config.yaml
hidden_size: 384
num_key_value_heads: 12
intermediate_size: 3072
vocab_size: 23762
norm_eps: 1e-05
positions: "learned"
init_std_o: 0.00461
optimizer: "muon"
schedule: "wsd"
train_tokens: 267500000
MLP neurons of a small language model. Each row is named by its layer, matrix (up: input weights; down: output weights) and neuron, and shows model dimensions 160-255. Each number is 128 + 32 x the weight over its row's rms, rounded and kept within 0 to 255.
Before each neuron's rows, "raises" lists the tokens whose logits its output raises most directly, leaving later layers aside.

raises: " it", " them", " him", " itself", " something"
L5.up1214 [126 127 125 149 106 166 124 120 126  81 154 156 213 148 152 126 155  98  80 105 122 188 132 126  73 101 138 106 117  31 120 123 141 121 145 113 142 128  89 165 147 184 102 126 141 130 161 164 152  76 104  97 117  61 129 118 153 172 114 124 103 124 151 101 120 122 159 147 198 108 134  98 114 153 107 111 111 157 168  98  89 106 135 133 112 165 127  66 153 118 140 188 144 107  88 141]
L5.down1214 [124 153 147 145 117 149 124  78  88 129 149 123 118 151  75 119 131  80 123 114  91 108  97 164 109 109 136  91 186  80 126  93 122 124 171 123 163  74 147 112 102 122 102 152 124 132 177 101 170 107 144 133 111 134 169 159 155 147  81 126 125  89 114 134 157 116  47 111 162  98 168 114 125 172 128 105 169  81  96 178 110 143 156  98 127  94 125 101 210  85 170  93 138 133 147 129]

raises: " chart", " Chart", " Released", " \"", " charts"
L5.up2067 [ 95  91 119 146 135  65 141 126 146 184 126 168 142 117 107 148 130 142  35 126 123 180 104 135 146 159  80 163 108  80 138  99 157 102 123 157 119  99  99 178 119 104 114 138 154 173 127 126 145 129  67 104 122 181 136 153 146  91 167 143 134  73 133 100 168 144 145  56  66 173  85 153 106 145 122 156 148 122 147 147 115 137 172 162 240 150  75 110 173 122 129 149 136  91 142  94]
L5.down2067 [112 137 169 151 116 117 132 145 118 123 144 227 142 120 181  85 107  94  99  78 139  83 135 105 131 122 179 121 116 136 175 138 113 142 101 111 170 139 107 116 137 159 119 110 210 151 140 143 139 114 102 165  79 123 141 124 117 149  54 112 111 103 141 102 128  93 148 104 159 116  43 143 145  98 119 128 182 137 132 142  73 138 162  58 116 134  70 112 152 122 131 116 197 109 129 127]

raises: " led", " helped", " indicates", " suggests", " resulted"
L5.up2505 [115 195 191 138 137  74  70 148  95 154  73 102 163 169 104 119 111 133 124  99 145  53 128 141  88  71  69 157  88  75 160 136 161 136 152 131  87 136  97 199  79 166 169  93 227 167 182 117 155 160 117 117  95 134 165 119 177 152 104 137 162 124 190 175 153  72 169 145 139 153 134 138 121 160 154 148 130 113 143 114 154 108 163 120  86 141 138 134 137 143 110  35 128 111 110  63]
L5.down2505 [148 172 120 101 100  92  95 113 118 197 110  41 151 140 118 147 114 157 155 143 105 161 135 157 126 100 102 139 149 132 150 163 109 107 126  69 169 107 155 154 114 139 135 161 213 201 172 172  95 115 148 111 142 116 127  27 159 215 142 121 195 149 182 112 135 129 152 131 187 119 100 191 167 149 103 162 179 103 177 181 111 124 173 163 152 152 145  92 139 164 165  83 171 123 107 117]

raises: "s", "ies", "ares", "ilities", "oms"
L5.up2493 [145 144 145  46 110  81  80 146 127 109 208  76 155 150 162 142  72  59 139 132 118 155 110  72 113 158  87 100 134 157 112 100 117 116 145 133 123 123 120 165 130 146 136  93 170  85  77 193 161 152 122 112 151 119 126 136 181 102 144 123 119  93  97  75 178 102  92 138 191 135 177 131 147 100  98 139  91 192 159 158 123 112 134 177 168 142 117  98 156 155 141 159 103 115  99 127]
L5.down2493 [ 53 119 152  91 121  95  79 151 150 172  87 119 114 129 210  94 107  71 134 109 155 139 132  83 121 162 151 134 103 121 139 130  94 176 107 141  93 119 173 147 179  72 146 110 100 109 139  95  79 150 165 129 140 152  78  70  73 134  85 113 116 173  89 120 125 129 122 113 142 144 124  98 157 135 162 136  90 108  87 129 181 117 100 201 131 158 156 169  83 111  53 150 154 168 144 106]

raises: " yards", " hours", " years", " feet", " respectively"
L5.up789 [120 132 101  94 144  80 181 122 109  87 183 109 133 180 138 116 120 106  89 211 133 120 220 145  95 110  58 165 153 138 161 172 144 145 150 170 103 116 111 162  96 142  90 113 193 133 100 107  81 114 115 128 146 119 102 139 175 143 121 124 142  93 138 151 151 145 121 148 161 130 147 147 185 169 119 138 134 131 117 156 137  77 128  97 140  87 107 185 137 188 136 173 137 133  66 161]
L5.down789 [160  89  99 102  80 124 148  85 131 129 156 156 127 145 176 120 148 120 172 177 106 134  88 165 103  85 121 157 141 157 146 181 107 140 111 149 136 148 124 133 140 111 141  94 136 141 130  98 193  97 142 162 154 139 116 149 130 206 123 133  97  99 171 108 107 147 147 177 201 140 153 100 142 159 103 143 127  92 133 142 201 130 169 148 131  96 106 146 141 158  89 137 133 128  97 125]

raises: "ries", "uring", "ired", "ves", "ched"
L5.up211 [195 123 139 110  91 145 103 124 166  98 160 140 123 157 170 188 130 203 230  91  62 115 115 133 184 131 172 115 140 117 164 158 122 143 130 100 122  75 128 130 174 127 105 142 100 112 127 141  69 136 193  99 123 162  66 139 155 136 136 150 153 144 139 106 144 114 108 130 125 133 105  72 147  95 106 124 125 116 158  80 124 104 163 159 151 165 145 180 109 119 182 144 152 108 205 120]
L5.down211 [ 90 126 108 151 121 166  68  99 118 182 122 175  69 123  83 141 147 108 120  84 133 150 192 126 119 143 123 103 120 148 154 120 128  95 130 110 105 130 210 102  86 115 128 142 107 173 156 194 116 171 143 159  92 103  64 157 138 131 105  63 102 144 119  77 167  71 119 144 171 157 157 117 110 197 161 151 203 163 167  78 143 155  79  53 190  80  74 134 131  58  85  91 158 137  77 139]

raises: "istic", "ist", "imin", "ists", "ism"
L5.up2948 [157  43 175 139 132 157 128 165 159 116 127 124 176 120  55  47  88 117 136  44  39 105 143 145  96 168 121  80 106 110 122 130 167  77 152 126 135 153 243 137 125 109 132 107 124 131  80 150 102 193 105 136 131 150 121 142 131  68 191 137 168 174 179 116 171 116 140 183 147 102 170 123 108 139 182 169 104 122 138 106 118 157  85  94  99 186 116 126 146  78  94  93 132 147  73 125]
L5.down2948 [114 126 100 173 164  88  91 155 116  62 110 111 117 123 125 172 126 124 122 126 139 170 202  67 131  98 114   8 210 145 122 154 101 111 136 133 164 120  98 139 170 133 143 148 161 139 143 118 151 148  88 110  78 108  95  97 126  99  71 106 159 122 171 130  98 151 103 135  87 169 152 113 102 108 121 111 154 218 120 132 187  65 119 117 145 126 153 112 114 136 169 105  82 100  97  94]

raises: "ry", "ries", "er", "el", "ier"
L5.up938 [134  95 137 115 142 142  97 106 106 132 199 139 148 125 181 146 127 147 157 139 102 180 113 119 152 130 132  76  94  93 159 130 100 135 134 130 195  96 147  88 142 118 102  76 112 159 106 161 101 191 164  68  87  86  20  80 138 122  98 116 120 141 137 189  91  97 102 138 185 174 120 113 113 118  93  97 124 145 131 116 101 134 155  87  83 145  85 122  42 118 123 113 151 114 149  68]
L5.down938 [158 117 109 102 157  98 163 172 148 169  80 160 117 132 151 145 140 120  91 159 116 110 112 103 170  96  86  98 158 140 162 109 195 151  83 159 125  84 136 162 110 106  85 125 160 170 118 149 173 138 126 142 123 109  77 120 152  96 134  94 118 148 131 121 139 104 133  93 165 137 170 118  90 142 130 114  85  88  96  16 156 136  96  75 111 124 142  74 117  95 174  79 168 118 140 118]

raises: " \"", " “", " '", " ‘", " called"
L5.up1892 [167 143 157 127 129 112 122 115 103 150 137 152 125  65 110 197  63 162 123 164 122 131 187 129 103 123  87 160 143  92 138  94 152  88 125 115 168 118 156 133 107  79 115 131 170  60 145 168 158 117 158  89 148  93  97 131 169 145 182 123 133 138 149 134  78 126  89 124 103 156 143  64 143  84 131 122 182 114 128 143  67 154 114 185 167 172 107 124 114 122 152 170  96  97 142 125]
L5.down1892 [165  95 194 155 107 146 178 154 127  85 118 134  76  91  71 150 153 132 131 179 103 103 125 133 136 125  99 180 221  82 123  98 148 126 130  64 164 153 132 174  87 200 146 141  73  70 121 142 104 143  76  95 150 147 102 163 143 152 153 149 151 130 206 113 105 188  88 157  62 120 146  98 153 116 123 163 150 104  54 129 108 159 110 101 113 105 136 107 146 129 203 178  96 129 111 113]

raises: " Awards", " best", " Award", " category", " Best"
L5.up2032 [ 95 129 115 114  90  98  89 101 111 131 135 113 182 125 155 120 117 128 120 186  90 115 170 153 145 139 150 133 140 168 147 150  76 179 153 149 142  87 121 130 123 123 119 155 108 118 119 119 156 183 151 118  76 149  94 188 121 120 117 124 137  74 113  97 120 181 137 108 117  63 136 160 189 139 105 131 122 148 178 133  58 143 181 128 169  80 104 172 136 168 117 156 217 124  93  90]
L5.down2032 [ 99  71  70 146 150  93 145 122 138 116 122 143 148 122 174 177  80  91 150 207 107  98 169 137  81 148 143 119 108 149 165 158 158  79 101 104 178 171 145 131 148  98 109 137 139 144  79 195 121 145 130 123  97  77  97 122  88 107 164  90 138 113 151  92 138 120 111 153 120 126  67 145 152  93 108 127 101 115 147 120  73 108 153 106 106 170 129 109 135  69  99 126 142 149 113 102]

raises: " editor", " noted", " Weekly", " magazine", " stated"
L5.up1043 [119 128 104 100 105 134 125 119 164 122 143 119 169 102 151 111 106  60  73 203 154 119 119 187 142 128 103  96 134 117  72 121  91  95  94 124 168 147 141 125 166 153 142 123  97 107  63 162 196 148 108 133 155 177 116 131 104 117  91 113 141 107 124 135 132  75 109  93 129 138 113 136 193 150 113 114  84 155  68 129  34  96 140 160 162 145 137 145 174 166  71 166 151 102  90  65]
L5.down1043 [153 145  90 174 129 173 108 131 164  80 143 146 155 138 147 125 119  53 152 147 122 149  90  98 155 115 155 116 121  65  80 108 108 159  84 165 115 143 157  97 158 154 154 118 147 146 129 121 135 169 141 100 131  91  71  86 110 163 102 109 151 135 120 101 108 146 119  84 104  89 134 132 179 173 113 101  97 141 115 131 155 139 114  71 133 116 113 167  96 159 130 161 113  78 158  82]